MLP neurons of a small language model. Each row is named by its layer, matrix (up: input weights; down: output weights) and neuron, and shows model dimensions 64-159. Each number is 128 + 24 x the weight over its row's rms, rounded and kept within 0 to 255.
After each neuron's rows, "fires before" lists the tokens most often just after its 100 highest values on Wikipedia text that the model never trained on.

L3.up451 [151  98 157 150 119 160 156 139 130 133 136 101 107 118 113 171  89 147 182 115 148  67 108 160  72 124 149 125 149 143 128 163 134 120 114  91 124  94 163 126 142  98 100 133 161 103 132 131 112 120 101  77 143 116 139 131 172 111 151 163  96  88 107 111 145 124 118 122  92 104 174 131 140 151 129 107 140 143 137 153 167 141 142 131 123  55 111 105 142 161 149 137 116 156 148 152]
L3.down451 [153 111 126 148 128 132 105 107 121 127  91 140 168 169 129 144 109 102 168 116 136 210 138 112 155 128 147 142 150 117 107 150 145 143 150 144 141 140 106 130 120 105 110 160 119 113 119 120 122  81 190 180 159 126 132 131  96 135 136 108  96 117 121 128 136 158 115 136 199 121  91 106 114 115 126 101 125 108 127 126 203 137 155 122 109 147 126  91 128  94  64 133 118 123 120 128]
fires before: "|", "0", "8", " |", "\n"

L2.up319 [137  92 150 113  86 165 125 129  97 139  96 133 117 114 128 130 133 137 165 146 140 129 101 124 159 136 105  92 134 154 146 178 134  96 124 109 137  74 140 143 150  89 123 159  89 120 141 112 129 127 107 138 142  85 129  86 141 107 151 149 134 106 124  88 154 158  92  99 146 115 170  78 144 137 122 148 108 108  94 139 134 131 147  88 164  73 157 119 138 137 136 117 139 186 120 136]
L2.down319 [118 145 145 100 171 140 148 128 160  98 143 160 135 114 145 163 157 126 139 179 107  89 161 116 124  96 145 136 124 160  97 112 148  97 121 131 135 107 147 150 172 116 117 118 115  75 114 137 102 117 111 143 162 141 157 155 119 134 135 141 143 105 128 131 103 139 150 120 128 165 110 106 115 119 146  91 139 147 111 123 130 135  61 101  98 146 115 144 126  71  71  91 121  88 120 133]
fires before: "|", "-", " |", "\n"

L6.up168 [167 106 130 116 110 150 154 156  58 140 115 138 127 157  78 168 144 111 160 122 140 162  98 141 126 144 132  97 156  93 131 125 105  95 111 129 128 140 129 157 157 105 133 111 129 153 136  98 115 127 119 108 178 146 131 107 132 136 146 120 151  88 107 135 114 160 138 147 112  95 151 162 123 156 129 107  92 130 105 137 173 136 148 170 181  90 135 150 120  95 135 153 124  97 111 146]
L6.down168 [154 166 103 134 123 108 135  90 134 124 172 125 157 125 130 123 107 125 160 159 133 135 107 129 117 118 127 119 124  97 117 160 123 128 120 160 108 140 102 119 139 121 143 122 129 162 146 136  78 146 144 146 106  87 127 161 103 128 134 124 107 108 114 140 134 154 159 152 132 109  71 149  87 154 163 125 102 154  97 107 158  95 112 135  85 115 118 147 119  82  72 177 153 154  94  55]
fires before: ",", ":", "8", "6", "5", "th"

L2.up362 [157 117 126 108 149 139 128 141 127 157 132 130 103 133 144 100 121 168 155 142 135  94 100 120 140 142 101  65 116 138 125 116 156 119 138  94 120 147 128 118 169 106 130 145 113 128 111 116 133 130 100 132 134  84 160 129 144 103 130 161 140 126 128  85 107 141 105 156 110 124 159 115 135  72  34 166 118 117 121 131 158 124 132 116 145 113 114 119 136 140 135 129 162 159 126 163]
L2.down362 [152 164  63 139 149 143 110 102 170 118 138 132 125  85 172 106 126 162 117 128 128 110 119 124 116 153  86 148 159 135 125 131 112  82 135 125 111 100 105 128 158 110 136 134 125 148 120 105 135  80 112 145 154 127 161 156 108 106 151  87 158 147 161 102 100  88 147 115 151 124 130 145 128 107 106 123 125 133 140 122 152 107 129 127 138 112 114 105 115 131 171 112 132 148 170 180]
fires before: "|", " (", "ot", "\n"

L2.up555 [168 137 150 125 149 170 129  84 147 118 161 135 121 155 154 141 128 154 128 129 109 115 118 115 120 131 114 139 140 122 164 100 141 172  91 145 140 100 149 109 103  90 117 117 141 101  94 151  98  94 141  75 157 154 112 117 105 135 128 212 131  96 151 114 118 134 150 155 167 114  85  97 138 139 154 122 126 129 102 121  95 196 129 106 104  95 124 170 125 136 127 138 143 141 130 123]
L2.down555 [163 106 136 157 132 125 152 107 122 157 199 122  97 117 106 162 122 179  88 130  97 127 131 124 146  93 142  97  86 154 115 148 164 152 111 176 120 110  98 118 114 121 109 175 128 101 132 124  83 155 112 123 128 157 135 149 117 131 131 157 118 136 137 112 150 143 122 152 196 126  90 113 148 117 110 116 140 115 156 106  95 124 151 103 120  99 138 164 169 162 147 105 141 132 164 162]
fires before: " 0", " 1", "\n", " App", " C"

L6.up241 [161 113 130 121 122 186 114 125 118 123  90 108 137 140 122 140 103 134 172 127 151 129  78 156  99 168 149  99 125 144 118 137 162 154 133  97 149 158 115 113 103 151 113 135 167 151 122 115  95  96 129 117 175 122 112 128 122 114 112  86 130 114 114 124  79 163 168 141 109 103 151 127 165 152 144 131 149  74 118 138 121 197 139 154 110 141 146 150 141 119 140 114 122 109 113 176]
L6.down241 [159 140 146 129 146 147 112 117 125 145 152 129 152 123 144 123 109 119 170 119 119 132 122 126 187 125 186 142 117 102 117 186 133 143 134 102 158 166 126 103 128 135 111 152 134 120 115 130 148 172  80 133 101 144 136  96 151 150 122 107 140 126 105  95 125 139 124 141 145 120 134 120  66 129  99 138 115 119 171 113 129  90 166  66  77 152 109 118 133 134 186 147 140 133 109 160]
fires before: ":", "N", "eb", "ode"

L3.up473 [158 124 112 121 109 132 137  87 121 124 152 129 143 155 126 130 124 160 149  97 121  99 118 118 106 139 119 129 151 136 143 160 129 156  82 139 143 130 106 130 149 115 126 103 112 144 131 120 150  98 116 118 134  84 135 148 145  96  99 138  75 107 146 124 134 127 108 170 101  93 112 116 135 108 147 120 106 138 146 177 159 167 142  70 105 118  97 151 155 119 156 119 113 133 156 153]
L3.down473 [137 123 187 136 151 146 150 118 184 134 171 125 100 123 108 120 132 127 121 102 146  98 145 104 122  96 157 116 131 125 151 134 122 106 128  83 135 148 161 126 116  99 116 156 126 131  95 114 131  93 123 118 128 192 145 186 105 147 154 119 109 145 149 125 138 127 137 155 115 143 144 128 137 136 114  87 135 116 128 128 116 108 118 127 118 195  97 118 156 151 123 137 151  85 118 133]
fires before: "-", "\n", "|", "C"

L3.up587 [129 156 166 147  85 148 134 142 101 100 109 130 144 144 104 130 112 142 127 132 115 108 109  96 105 166 111 134 177  98 146 143 125 165 128 101 115 156 125 120  99  93 107 116 146 117  89 119  92 133 119  73 152 154 115 119 125 134 139 148 161  73 145 131 120 128 155 148 127  89 154 105 138 153 160 132 138 155 116 130 125 167 162 106 128 136 151 143 106 108 149 145 141 167 120 126]
L3.down587 [123 133 143 148 133 138  93 155 111 159 121 110 157 124 111 142 132 133 115 170 159 105 165 108 137 120 131 122 136 144 172 106 186 115 122 114  89 132 137 149 146 153 179 115 130  91 125 137 141 120 110 147  90 140 172 131  97 123 125 147 106 134 171 131 172 144 151 106 111 125 132 139  97 121  83 156 125 150 128 124 163  80  78 120 142 124 161 144 179 142 179 141 131 125 166 129]
fires before: " |", "."

L2.up388 [135 136 134 129  95 133 137 120 158 132 131 124 167 143 121 184 117 106 110 158 120 148 113 119  90 155 167 145 121 133 137 101 149 150  57  95 142 120 135 123 141 115 106 126 139 118 135 127 115 130 132  96 110 113 110 149 116 149 135 141 115 151 134 104 124 110 136 143 162 122 103 139 131 156 119 144 145 105 102 132 152 194 130 100 109 112 119 137 133 122 126  75 128 135  95 121]
L2.down388 [110 111 142  98 110 110 162 150 164 121 158 102  91 128 153 109 153  89 126 114 136 130 142 111 137 119 189  83 152 111 120  77 115 187 122 124 126 134 105 141 146 138 131 132 108 102 123 117 116 118 161  93 151 176 123 185 138 103 131 100 153 107 154 107 123 181 134 118 132 108 114 131 141 137  70 146 132  89  95 133 174 131 134 123 106 121 117 147 153  79 149 103 128 127  96 174]
fires before: ":", " (", "^{", " z", " 0", " U"

L3.up602 [115 129 139 146 116 124 164  84  81 137  95 118 129 169  85 125 108 156 129 121 140 148  90  87 106 134 104 109 157 128 121 108 131 118 102 126 191 106 143 112 134  86  85 115 119 123 127 129 106 103 113  82 153 133 104  83 165 152 110 105 105 110 121 127 104 146 108 130 123 104 145 116 135 140  98 133 129 166 111 121 125 210 154 104 142  73 153  99 167 116 164 152 134 148 111 129]
L3.down602 [105 126 125 159 134 139 141 123 131 122  98 136 111 152 137 154 101 108 183 138  78 142 126 148 157 115 107 156 152 104  98 148  75 153 124 120 105 111 157 149 114 122 144 145 124 152  99 124 132 116  96 142 140 129 114  96 124 105 147 113  92 103  71 123 109 119  98 130 117 154 153 145  81 158 155 131 111 173 129 130 141 158 105 110 163 101 116 156 126 124 117 116 150 139 111 167]
fires before: " |", " 0", "0", "8", "\n", " 3"

L6.up419 [160 109 147 129  95 130 145 104 130 137 138 145 135 148 103 154  94 121 127 153 133 158 108 135 107 110  99 143 172 109 142 132 166 122 101 112 120 129 123 112 126 104 101 136 141 129 201 118 142 141 114 112 146 126  75 181 119 163 149  94 121 115  92 115 132  92 121 127 143 116 143 138 150 113 105 140 150  79 133 110 142 155 158 117 120 157 128 122 134 100 128 132 134 124 137 133]
L6.down419 [144 156 110 151  94 159 117 126 127 111 139 102 152  98 104 116  87 112 163 143 101 134 112 177 139 147 167 186 124 153 133 145 136 116 110  57 188 117  96 146 131 120 129 116 102 129 131 151 150  99 114 146 121 126 116 145 140 135 117 121 140 145 104 101 106 159 158 137 110 129 128 119 132 125 127  94 160 143 112  90 149 184 172 105 105 119 123 110 147 114 143 139 112 148 121 154]
fires before: ":", "ation", " z"

L3.up136 [155  85 153 100 151 121 137  90 102 150 145  94 131 167 168 134 119 142 127  90 128 126 118 120 129 157 102  85 137 111 147  99  93 166  64 115 147 111 148 143 142  96 141 139 156 105 111 123 102 115 176  95 135 117 129 127 153 121 103 130 155 118 104 136 143 111 159 134 154 120 136 115 147 117  91 124 163  84 110 114 178 164 160  93 145 132  99 133 149 101 147 124 127 157  91 117]
L3.down136 [143 106 153 114 158  99 148 136 129 123 112 142  88 140 108 134 129 130 106 124 148 160 138 152 166 117 127 103 105 108  84  87 127 130 145  96 162  89 145 160 102 148 152 139 125 138 148 162 133 135 114 131 115  87 174 118 118  99 133 172  78 178 122  97 110 124 148 137 142 175 130 124  69 144 118 117 167 121  96 130 117 153 100 130 133 108 104 145 137 124 154 148 159 118 125 131]
fires before: "\n", " G", " P", " ", " S", " —"

L9.up447 [172 127 130 106 160 135 124 138 139 139 113 109 175 130 137 153 155 157 153 101  90 134 118 103 156 135 113 102 140 124 158 127  85 149 160 162 150 113 126 130 109 107 121 135 111 103 124 136 100  85 131 148 133 149 114 137 154 169  91 151 151 118  90 127 139 135 137  98 136  89 118 116 121 108 105 125 140 119 127 147 153 154 125 147 134 131  98  92 142 148 146 166 150 135  80 195]
L9.down447 [155 130  88 115 140 142  93 138 135 140 106 128 145 160 182 125 172 164 159 124 134 117 125 130 127 153 154 136 127 137 136  95 114  88 133 146 114  80 156 118 141 167  96 141 168  80 114  97 123 111 112 140 155 144  95 117 121 125 125 141 141 102 183  83  98 144 117 152 126 153 152 154 148 114 130  99 100 128  88 119  82 149  83  95 132 123  82 118 110 168  75 117 124 149 142 154]
fires before: "|", "\n", " "

L2.up204 [159 176 117 124 108 161 115 143 131 175 139 114 141 149 148 132 147 138 170  97 139  86 118  86 112 137 127 141 146 127 119 115 115 125 143 190 109 155 103 107 130 126 151 136  96 127  97 127  94 143 134 119 133 154 113 105 131 132 132 112 142  83 112  89  84 130 173 128 119 122 140 133 149 118 176 133 120 102 117 120 106 103 130  90 146 127 119 126 114  98 115 122 108 121 152 169]
L2.down204 [117  88 127 120 138 112 150 134 107 102 144 143 143 130 120 139 162 125 127 134  99 143 124 143 144  98 151  97 100 165  89 139 117 156 169 101 125 146 122 139 117  91 127 134 130 153 153 149 118 140 116 147 137 127 102 140 109 172 153 113 141 109 105 113 162 168 103 136 123 104 124 117  87 127 112 186 157 126  98 137 106 100 125 121 122 149 122 130 128 187 128 157 172 131  91 139]
fires before: "\n", "==", "The", "In", "A", "-"

L3.up47 [151 134 133 127 111 183 133 155 140 131 151  94 105 110 132 119 127 150 152 121 116  67  99 137 124 139 116 113 173 116 129 147 110  84 138 103 139 126 120  97 126  93 107 164 122 131  75 126 153 140 117 115 120 175 147 123 107  99 156 146 107  92 124 103  95 165 108 106  85  93 178 139 144 124 140 155 107 172 161 141 133 145 154 112 116 118  97 174 112  88 153 129 136 121 124 142]
L3.down47 [ 95 107  99 140 126 108 115 124 139 150  78 116 157 170 149 156 145 124 146 149  92 137 128 115 122 123 116 200 137 135 104 100 162 143 111 145 129 122 108  93 142 141 113 126 109 126 138 130 120 123 155 150  73 129 109 134 119 169 121 100 149 114 151 199 130 137 174 105 116 150 157 141 131 108 114 201 164 109 139 114 126 122 116 101  80 100 103  98 134 122 134 143 138  80 153 105]
fires before: "==", "In", "The", "A", "==="

L8.up742 [119 125 138 130 106 137 156 126 142 154 135 125 141 134 159  86 125 116 140 155 139  88  98  98  85 145 140 182 130 133 163 154 164 168  65 143 157 130 133 115 137 118 148 120 133 113 134 104 113 139 122 177  98 122 118 141 115 115 156 104 109 133 126 117 131 102 131 144 101  90 122 142 115 131 120 150  88  95 148 162 116 109 104 110 108 133 134 146 167 108 156 168 133 165 132 120]
L8.down742 [129 126 117 116 127 107 139 124  94 150 127 112 119 121 148 101 167 122 166 127 129 120 142 109 129  90 157 110 105 137 126 148 149 171 135  68  83  97 130 133 148 126 111 108 131 140 135 144 132 184 102 130  76  82 140 156 118 144 130 137 131 125 155 152 138 133  87 101 117 134 109 174 111 163 153 133 128 112 118 205 136 122 113 121 127 134 148 128 137 122 131 140 147 107  84 164]
fires before: ",", ".", "an", " and", "\n"

L6.up616 [109  97 140 168 142 126 111 128 113 122 104 159 130 163 127 161 168 107 120 180 140 131  83 134 105 119 148 149 131 149 121 148 126 139  95 144 106 162 103  93 155 133 134 104  95 139 112  68 136 117 126 110 151 143  59  88 103 136 170 148 135  96 124 135  67  86 145  99 155 128 158 113 180 137 133 167 145 129 114 134 129 144 148 133 128 109 135 100  99 103 153 133 136  94 137 170]
L6.down616 [116 169 180 116 166 146 131 148  93 150 167 153  99  97 125 142 144 132 135 143 136  83 169 184 141 124 121 138 119 148 133 120 140 153 145 130 114 170 150 131 104  79 121 146 119 110 104 161  76 197  95 112 124 167 110 131 126 154 113 128 132 131 142  80 171 146 119 113 118 144  93  99  85 130 159 122 121 121 152 127 136 105 103 137 101 121 103 132 126 141 108 117 101  75 145 130]
fires before: " |", "W", "–"

L6.up161 [110 140 116 138 119 126 140 125 108 107 121 100 104 170 130 156 113 109 161 124 157 138 127 120 114 149 123 147 119 129 194 143 189 133 103 117 119 141 137 142  91 103 110 130 154 147 141 101 112 101 131 151 165 130  99 147 132 140  98 139 171 117 132 121 115 101 100 137 131 103 130 102 141 137 113 158 139 101 101 110 126 168 170  43 102 128 147 127 123 129 143 153 123 176 121 156]
L6.down161 [186 189 112 105 123 138 135 104 124 115 128 164  98 103 120 113 125 145 133 132 127 125 116 112 149 108 116 110 133 140 125 136 164 121 155  98 144 109 104 145 133 155 117 142 155 117 122 104 134 135 107 125 112 147 130 114 119 131 109 135 108 151 154 106 125 183 140 140 122  98 115 109 177 100 121 104 147 110 130 161 131 119 150 179  94  93  91 129 133 118 157 150 165  76 118  93]
fires before: ":", " |", "ite", " z", "\n", "ed"

L3.up462 [127 141 144 166 111 172 114 183 119 124 112 100 107 137 141 114 115 138 148  87 108 111 128 126 131 155 116 136 178  87 117 145 135 100 134 129 107 153 103  98 125 100 123 139  80 135  80  52 128 149 109 108  97 158 161 104 126  74 135 132 149 113 133 127 111 108 136 114  88 121 130 135 131 113 156 169 119 149 142 135 122 189 135 145 107 110 119 134  97 132 139 169  87 139 133  95]
L3.down462 [109 161 103 134 118 125 141 123 112 106 129 156 170  95 122 108 121 122 130 109 122 134 156 112  94 136 132  73 114 115 145 135 134 106 154 129 162 125 141 125 131 200 124  84 122 116 135 122 147 122 117 154 117  95 140 146 146 123  83  92 158 123 145 166  97 150 189 152 140 155 114 145  79 121 155 125 154 160 138  78 125  93  44 166 142 149 133 115 117 147  45 127 132 161 127 118]
fires before: "==", "In", "The", "==="

L2.up60 [177  91 146 116 126 118 158 107 111 147 144 107  99 133 150 126 116 174 143 101 131  92  68 140 118 121 128  97 148 125 145 119 103 160 100 164 157  87 131 116 157  80 142 137 147 113 161 118 114 116 100 108 129  97 154 117 148 138 139 155  96  67 118 100 136 148 126 133 132 100 109 139 144 140 110 126 115 111  95 147 180 120 142 117 129  49 104 123 184  95 143 129 143 152 116 137]
L2.down60 [120  96 140 118 121 141 147 121 103 139 133 151 137 177 162 115 152 140 163 150 153 153 131  77 106 104  87 124 157 121 130 119  79 133 123 141 139 134 131 184 118 102 111 162 108 125  80 111 138 113 160 176 143 103 154 165 114 179 183  99 107 113 177  94 117 115 114 182 146 128  75 127 133  85 165  93 140 123 138 128 197 122 126 132 128 157 101 146 152 100  84 129 114 120 127 110]
fires before: "\n", " ", " 4", " 2", " G", " P"

L3.up398 [122 123 172 126 150 124 134  86  95 122 107  79 134 115 154 137 128 138 128 145 133 124 119 105 150 128  91 129 135 137 114 108 129 168 104 115 156 127 150 160 119 105  77 126 133 163 151 130 131 119 149  82 126 109 109  95 170 127  99 154 113 119 116 107 186 154  93 118 133 126 140  57 141 112  51 135 118 145 124 150 158 199 129 133 145  89 150  96 160 147 163 117 149 141  88 174]
L3.down398 [114 105 135 112 136 130 147 120 124 163 149 120 116 136 118  95 102 138 142 102 112 125 113 154 131 150 142 170 112 103 109 108  95 104 119 118 130  92 141 100 128 102 152 134 154 157 133 144 121 162  85 152  75  65 198 138  93 125 147 161 144 142 146  88 158 149 141 112 102 139 117 110 116 127 152 114 164 156 103 124 122  96 153 125 103 115  86 148 146 125 167 119 150 163 122  97]
fires before: " |", "\n", " ", " 0", "ference"

L3.up114 [184 137 113 128 129 125 154 130 102 137 132 139 149 163 140 114 139 128 159 123 156 118 125  94 160 119 124  51 129 100 140 115 151 168 110 110 145 102 165 138 140  97 108 143 143 131 120 136 113 102 119 167 155 145 124 119  93 138 144 144 125 125 172 111 131 128 121 142 156 114  96 114 146 138 123 125 126  92  95 114 132 167 143  90 120 127  98 111 151  98 139 145 110 134 120 127]
L3.down114 [146 120 118  91 111 116 151 127 100  83 176 186 118 120 121 130 130 120 132  66 114 124 116 136 162 102 123 136 150 150  99 108 126 106 161 143 156 112 137 115 149 150 150 121 112 131  89 148 123 128 139 177 119 123 132 126  94 102 119 152  97 153 148 116 172 132  95 127 118 118  93 126 105 111 160  76 189 140 106 147 127 112 139 106  99 118  93 187 131 114 145 105 133  87 140 139]
fires before: "\n", " 0", " G", " P"

L8.up438 [124 138 146 125 144 123 167 172 152 100 111 154 146 174 123 158 147 113 186 168 154 165 104 107 150 112 122 126 119  87 114 125 120 140  95 122  91 173 119  79 116  56 121 137 126 125 105 129 133  88 110 130 163 162 103 107 131 100 135 126 124 126 133 151 127 122 149 134 110 134 139 148 143 121 137 150 165 139 143 141 151 133 143 128 143 126 113 139 149 121 170 174 137 113 137 118]
L8.down438 [162 115  99 117 155 138  94 127 163 162 121 123 148 139 147 119 135 175 123 133  93 101 198 133  86  73  87 108 143 132 163 193 105 139 129  95 134 152 129 125 121  92  75 126  92 120 136 133 165 130 136 105 157 128 120 151 100 202 136 149 101 110 120 155 146 140 162 137 145 125 109 149 114  83 125 150  95 148 135 150 118  98 139 117 145 139 159 120 116 156 124  82 160 146 119 139]
fires before: " |", "W", "F", " M", "inn"

L8.up672 [137 118 115 142 176 139 133 111 111 156 114 125 139 115 144  93 138 157 125  88 162 107 115 118 112 115 102 140 151 152 155 127 163 105 120 153 127 147 121 131 155 116 148 114 114 139 107 150 135 109 111 174 104 123 129 160 126 112 121  91 152 190  84 105 123 122 115 141  83  97 146 149  98 122 126 139 107  60  86 150 119 124 113 121 163 109 130 145 136 108 155 113 156 129 140 151]
L8.down672 [117 131 148 149 124 154 111 144 131 164 156 144 146 140 159 150 146 144 190 119 151 117 158 119 142 103 138 108 128 120 169 130 122 104  96 134 110 105 127 169 112 102 120 165 129  86 138 165 108  92 127 149 150  99 142 138 122 155 113 125 102 116 172 139 177 131 114 160 120 152  96 118  92 114 113 139 117 126 113 133 143 105  69 113 129 162 103 131 126 130  72 133 149  75 134 180]
fires before: "\n", " States", "C", ",", "|", " United"

L6.up645 [166 129 143  98 125 193 104 123 129 134 107 145 121 136 124 154 159 100 164 107 135 149  83 147  93 188 116 111 146  98 119 123 127 148 143 112  81 142 130 118 147 120 135 130 135 132  63 147 129 120 122 135 159 143 114 116 114 121 145 106 144  89 136  96 111 127 177 135 113  76 176 116 184 132 124 185 133 106 150 133 114 131 138 100 132 142 104 163  94 136 135 149 114 105 172 111]
L6.down645 [ 97 136 134 124 138 131 140 164 147 138 123 153 169 145 168 111 108 148 168 151 130 105 134 118 124 118 102  87  74 124  84 138 157 126 127 143 113 121 161 142 106 146 131 129 153 143  90 132 134 122  88 117 137 115 117 168 136 173 106 108 108 136 118 162 147 147 114 129 100 113 151 133 103 166 119 105 104 173 109 154 151 127 125 154 136 130 153 115 108 106 113 141 141 138 151 104]
fires before: " |", "===", "==", " M", " F", "|"

L3.up721 [138 177 135 143  81 182 160 137 138 136 119 119  81 120 153 124 124 115 147 139 161  89 100 115 118 146  98 124 155 140  76 154 131 119 153 142  98 138  92 128  90 122 113 125 138 126  87 136 159 162 136  98 114 163 162 109 123  86 112 127 113  88 103  93  85 158 151 149  97 108 159 163 133 166 178 148 157 159 143  92  96 150 130 109 119 127 115 122 103 100 117 133 115 126 152 145]
L3.down721 [ 93  61 167 132 134 125 119 166 152 153 124 141 137 158 138 129 107 157 135  69 128 118 131 126 148 127 146 135 116 169 117 176  92 101 148 124 150 133 161 108 116 122 143 176 136 162 133 126 132 119  80 149 121  93 140  89 126 118 108 166  88 128 135 113 156 110  92 116 116 114  78  87 142 127 155 119 136 102 107 169 102 129 141 120 125  96 161 131 121 124  92  95 127 146  86 119]
fires before: "==", "In", "The", "==="

L6.up51 [ 82 122 112 160  93 169 166 110  86 161  97 124 134 136 135 143  84 136 159 118 113 175 101  98 117 150 149  92 170 145  86 117 133  89 112  97 156 117 101 133 134 104 125 115 155 113 141 150  91  88 118  87 111 154 128 103 130 126 111  93 115  85 133 149  97 135  92 191  91 109 143 175 104 168 115 184 110 119 101 120 138 171 131  62 154  99 158  64 123 144 164 139 156 149 130 141]
L6.down51 [153 123 115 137 144  85 164  97 123 123 162  75 117 123 111 110 160 106 145 148 155 103 134 127 115  70  86 156 141 106 155 159 160 143 126 143  54 182 110 189  73 133 111 137 153 123 153 171 116 171 149  90 121  80 127 152 153 103 115 144 146  97  85  99 106 141 147 112 113 189  99 156 127 140 168  94 135 126 103 136 119 113  87 130 138 101 120 151 141  75 131 125 146  91 191 121]
fires before: ".", "7", " |", "9", "0", "8"

L9.up452 [136 105 137 129 114 143 156 162 117 141  99 106 152 133  71 131 171 169 116 164  85 118 103 126 138 130 119 162 165 123 139 126 110 104 146 137 149 116 101 120 113 134 117 137 152 155 119 107 109 154 153 117 118 130 151  88 156 123 143  98 133 114 136 156 103 126 134 144 113 120 123 149  92  91 133  75 112  75 143 129 173 130 108 119 118 136 124 170 146 102 136 133 155 105 125 144]
L9.down452 [169 135 120 142 146 123 135 143 112 142 165 130 105 111 155  87 132 130 118 173 129 145 104 151 143 111 155  56 157 155 109 122 152 125 149 121 154 124 119 157 116 146  84 146 153 155 122 126 102 149  81 108 127 153 129 107 144 135 118  89 139 107  93 115  50 128 114 124 109 130 156 146  96 128  96 113 115 171  99 109 118 104 103 139 124 131 148 103 136  81 123 154 148 143 128 101]
fires before: "9", "3", "5", "7", "8", "4"

L3.up190 [151  79 162 141 143 183 128 128 141 107 127 107  92 107 137 164 136 112 136 152 136  78 121 147  87 127 109 134 168 141 147 146  99 115  98 142 119 107 162 109 113  77 145 134 155  96 117 129 113 141 106  84 155 169  91 156 135 128 167 178 156  84 125  97 153 144 161 108 128 104 165 122 116 147  91 144 122 137 136 139 141 158 154 107  83 123 161 141 133 134 131 117 143 150 145 120]
L3.down190 [135 127 118 103 143 123 101 137 103 129  62 126 131  89 132 133 134 134  96 112 153 126 134 146 128  68 152 118 149 172 134 111  98 131  88 152 129 131 158 103 152 122 130 135  90  78 121 148 138 129 148 172 117 124 150 132 106 135 130 155 133 113 113 165 146 131 129 143 121 135 156 134 117 145 117 129 141 138 147 123 131 107 104 146 109 136  94 148 136  91  83  90 134 121 112 134]
fires before: " |", "–"

L3.up433 [145  91 161 172 127 164 200 143  82 167 103 101 123 129  74 109 104 120 158 151  90 118 116 123 105 139 116 145 177 126 138 134 130 103 116 154 126 134 124 125 114  99 111 139 165 165 122 130 118 111 113 132 136 177 138  93 123  91 158  99  87  98 101 118 142 139 150 123 104 116 155 123 143 149 111 122 120 147 109 101 166 119 121 109 121 131 138 114 123  87 152 113 130 150 140 120]
L3.down433 [125  86 119 120 162 130 133 114 140 146 141 102 115 108 136 145  80  83 157 143 151  92 107 123 146  87 141 123 127 111 115 120 122 125 132 119 133 125 127 147 111  83  98 122 113 117 135 124 109 152 140  91 117 118 128 127 152 103 148 178 137 129 141 134 136 142 173 167 118 180 155 138 147 122  71 127 108 126 169 143 133 136 160  91 137 142 151 142 120  94 116 118 115 108 145 149]
fires before: "7", "0", "9", "1", "6", "5"

L3.up501 [138  99 165 133 132 135 174 108 102 132 149  96 105 162 109 181 112 134 136  90 123 101  81 129 144 118 121 112 169 145 124  91 134 142 142 137 168 130 154 107 103 100 106 168 132 138 124 154  88 116 127  87 134 156  83 121 136 116 132 134 126  90 116 126 139 129 121 147 155 116 149 109 151 127 120 133 127 126 134 153 142 144 147 114  99 106 129 104 156 125 150 100 122 147 102 164]
L3.down501 [112 119 112 103 140  94 137 139  75 117 130 155 128 157 141 138 128 101 109  87 172 101  77 161 184 135 150 108 179 148 116 100 158 115 179 116 145 168 124 104  98  94 143 147 118 121 110 150 123  85 136 156 143 103 147 165  97  86 146  74 129 106 142 118 130 112 125 130 120 150 117 134  97 142 163 124 143 135 122 116 129 123 102 146  95 151 122 126 104 142 136 122 112  73 114 122]
fires before: "\n", " 0", " ", " 4", " 3", " 20"

L3.up2 [143  71 197 135 130 170 148 127  94  98 124 105 131 163 129 146 146 126 142 137 157  78  91 131 126 134 126 162 180 134 141 147 107 150  82 119 150 127 136 114  97  73 152  85 149 124 118 130 110 133 108 101 118 151 104 137 131 124 161 135 112 115 140  95 132 130 168 135 101 104 163  92 139 138 147 115 101 124 165 151 131 139 146  95  95 123 156 116 130 114 173 128 138 141 101 137]
L3.down2 [127 113 142 110 135 137 131 162 133 134  71 152  91 109 131 101 132 162 115 202 138 117 143 135 108  82 151 119 111 158 147 122 132 131 108 120 114 138 120 119 158 115 136 121 157  90 135 120 130 128 100 162 156 116 102 136 171 104 137 162 114 133 133 103 132 143  91 151 139 139 165 148 138 139 106 122 120  97 132 136 131 100  69 105 101 136 103 168 118 106 136 106 167 131 110  84]
fires before: " |", "–", ",", ":"